From a checkpoint of a small transformer trained on Wikipedia: 6 heads of 64, vocabulary 3827.
MLP neurons of a small language model. Each row is named by its layer, matrix (up: input weights; down: output weights) and neuron, and shows model dimensions 64-191. Each number is 500 + 50 x the weight over its row's rms, rounded and kept within 0 to 999. Numbers have three digits each.
After each neuron's rows, "fires in" lists the words (lower case) most often at its 100 highest values on Wikipedia text that the model never trained on; "fires before" lists the tokens most often just after its 100 highest values on Wikipedia text that the model never trained on.

L6.up702:573475536447595568484539428439468521520532558501508554494477558432499502462529532462376521530528488428637520441364463517498467505496487537463581490528512462433465424511606478482510443493523429470440431508562495513403491538510496566386541534616477507458465512533431464457564474522480558461553435511497526546457505500485549442501561456567490553512456488492495468546517538470548440494489
L6.down702:550522541567515475558437475492484517479481503578484499432487446457458578403415453453486491514566539519442491419426493502542514503490517522512598440503406517548473521510569499432467491563598551447521505513541441456498416384553536540492504474529476485567463448501504419454486530477558433470524577521543439428501544508565617520445530491388490525553504564491581472508511532422543494429510
fires in: "0", "utc", "unanimous"
fires before: " |", "\n", "+", ";", ":"

L10.up1058:467471497431508450546488443430390535466563570647490554482517534526473513557495531524567457489555529436534504529500501532536503499494534544431509470521550564516444549518452505505500533512604528445472569567474536558436490511506524450460445467509494491537588497469506574453480449440465521488650496404520481390546546552477541556500472512490485572399500520476418597497585487501501550542617
L10.down1058:496512449502407456504434594515415516580489590547502470547456552519416575524502496450561446576551570497526478542446558531489555426522503517418489447526424492549470398533575555550507519479446553436508505516442632485513466481551554442509544564545516561476527465394478588484481442387521436503484545548453587455461530520548439427455486529509500500367462536424511468522560467492502502462526
fires in: "in", "m", "ft", "km", "sq"
fires before: ")", " (", "m", " |", ".", " or"

L5.up107:505553477465503474563506525476577505515470383526415595405458512461495539350550513516512499482488559474430517491485538628505497455506506448497649489476360511523477559493549489487531581533470565621473468473583485473527484484489547521480424520556498482443548481511445487402438428495466525459499501484606486458483540597503534570597581568439483554528465477563540481454424515517549473456504
L5.down107:528467475419506516512450436556556427466423598482572513484462448489551497503479428564526523495462544472477547410539500451410453462629470498475620502558545461398520440521451499535543508516451475487464430538460450502433501592409615511533519406522489432481488467592524543503506570572426463460533472481552371555496571525553545545523578577470512452576597479500542502555528569525507532560481
fires in: "1", "version", "saxophone", "track", "touchdowns"
fires before: " |", "ch", ",", ":", ")", "\n"

L6.up1159:462516434491465535483499464523402481521529464526566505456489635507488541539532505391501464464495453521520564536531507498515437524460610552482551526563587488440454503492485554472493537555488486538440383439502494602578472472497447469547466532560476465558540437499595436413439483465543564511569450438555514569521543448502477496479502471488545475490551573542632445462547470524474498543659
L6.down1159:490505439467470441437580609501461489558451528515571466427450521506521471558395509430562524554447527551429536493488391389470536496509526451486504590462458433409505487522580479554446538592473489558599493486475558581455539467447629527443486542496523524545502501528485520471481474606401515457522452498505501611457455462449446551574522511385480530417430530534438447409443571527505560564505
fires in: "1", "2", "12", "11", "14", "aberdeen"
fires before: " |", ".", "}", ",", "en"

L2.up766:480529480527430550457601504484486589481454522484490540491479456512535363571479520574561481568536464462536451426445428484495395519496524473489522437426452565452498478421387517486491543432500505474546492416520500548537496594498484435514521461595453430554487486532505552593409492596532520511557433504597456499523575423489485517569462538483505418499509473547432527494452577532514619565540
L2.down766:478404466446443439491618602500482531502495565474569549493435489454502369493514494479489509547452570470530400449490460430506425508462467541519498526432499548525475487454329517506594470505478526533494580452476463568522572550489467470535550534601451511454483536479511500606428471576520507451471521356538368537489550457453567568519447511450420518571493502569476487534559596498580441505509
fires in: "there", "it", "women", "therefore", "people"
fires before: " was", " is", " are", "'s", " were", "fore"

L2.up1190:518531517433412470556558566468525504532538473548543478426566410441518438545521425438519467433488494501482570550432525495576593525543547541525556484473541496469406516434541460465491466483534506530388539454456490477572480487535601526470434453513504585497493520520431509449541552457526431497595487518524483507570508480480503568421541441492531460471462625514465437440548515404570467517404
L2.down1190:543516453521523415476495608492535450522487504504555525603617408439531483494493448473552505476448448472455585619498504546488501466455425513522489489442494462558482458479537437469456442546537597517478483541477495435481481420405560483516444572522487581425567511508448551441497512428512461540501427613483485512521462566506482576425540484490443492482440488449469591432479547511585526491534
fires in: "6", "7", "5", "61", "67"
fires before: " |", ".", " (", ")", "1"

L2.up900:436519462437522552464467506507566475480564417577514495535500534492478499508435503463506659602529512546449503516525415490461552560560374489454480482525544487452477532504497606514509427484384421503534510423528464413601517468461465524468496368529464390498511520459477444520577474572610461496507455445545505514487590537460482569538465432570541517518423502480478521390477390482422538439482
L2.down900:486424461460466567526518430511498505528459458459490468484539489483487502462558462472506550426444477516498503431495542497508475444485492551379386513495529477450519441442466575515522453466466462479404427461520576475447569474519576554466518433518494446563534498462526441599549577479468466517557487523556568451602546494568410522492432472454504537507502505527520485522491437526401511516523
fires in: "0", "1"
fires before: " |", ";", ")", ".", " ("

L2.up961:415522541452502540539431543590508535498561585486534501558533480563499511580502529538525524575607512551466580484461443516593527458520571483491348554461541449425431468492526473503472509444451387594500522449543469468480563528576529508495530465425498491553583475502397482391505476514457483547540587530496424545507411510521487501444544462499500592587534499461510498460496525400453499479472
L2.down961:405489594500474446534493475466476506394536491539466506456565492511479439463537449521419543504461581560437484552505508425467482522627478473484464554485405446500427459513483552539545508498533527522504538442514447588541510452495486504490421496519453482544593602465464527592418317533489562614541571558543457577460450488446500552554504514551466531554411501502501486441494507446496448502566
fires in: "it", "she"
fires before: " is", " was", " also"

L5.up1530:572558430460538381467586502488479495448611474563524479525516487427497521494576516477512480490523547530475547582507522477495539451594438507503481493524558572488507452484601494460508454539545511500477535509499443477447543515390454531584523523496437571498555426544519552475493537425507499485585497375522517487501500522406529508451472500427639465488480472462454462494437472384516463464505
L5.down1530:510438427452508537557533550488503463431511455573549365548436541437570554574579533523502487397472476455454478453556485464476526527479417514458494522550536535479472465540565488493449384477504522459524480481433487479485488480505519470614550535517492529520430423517589473531506469370416532486506461516473554528548505491569512446451477387518537483496478394478441472510421572467442533415568
fires in: "3", "2"
fires before: " |", ".", " (", ":", ","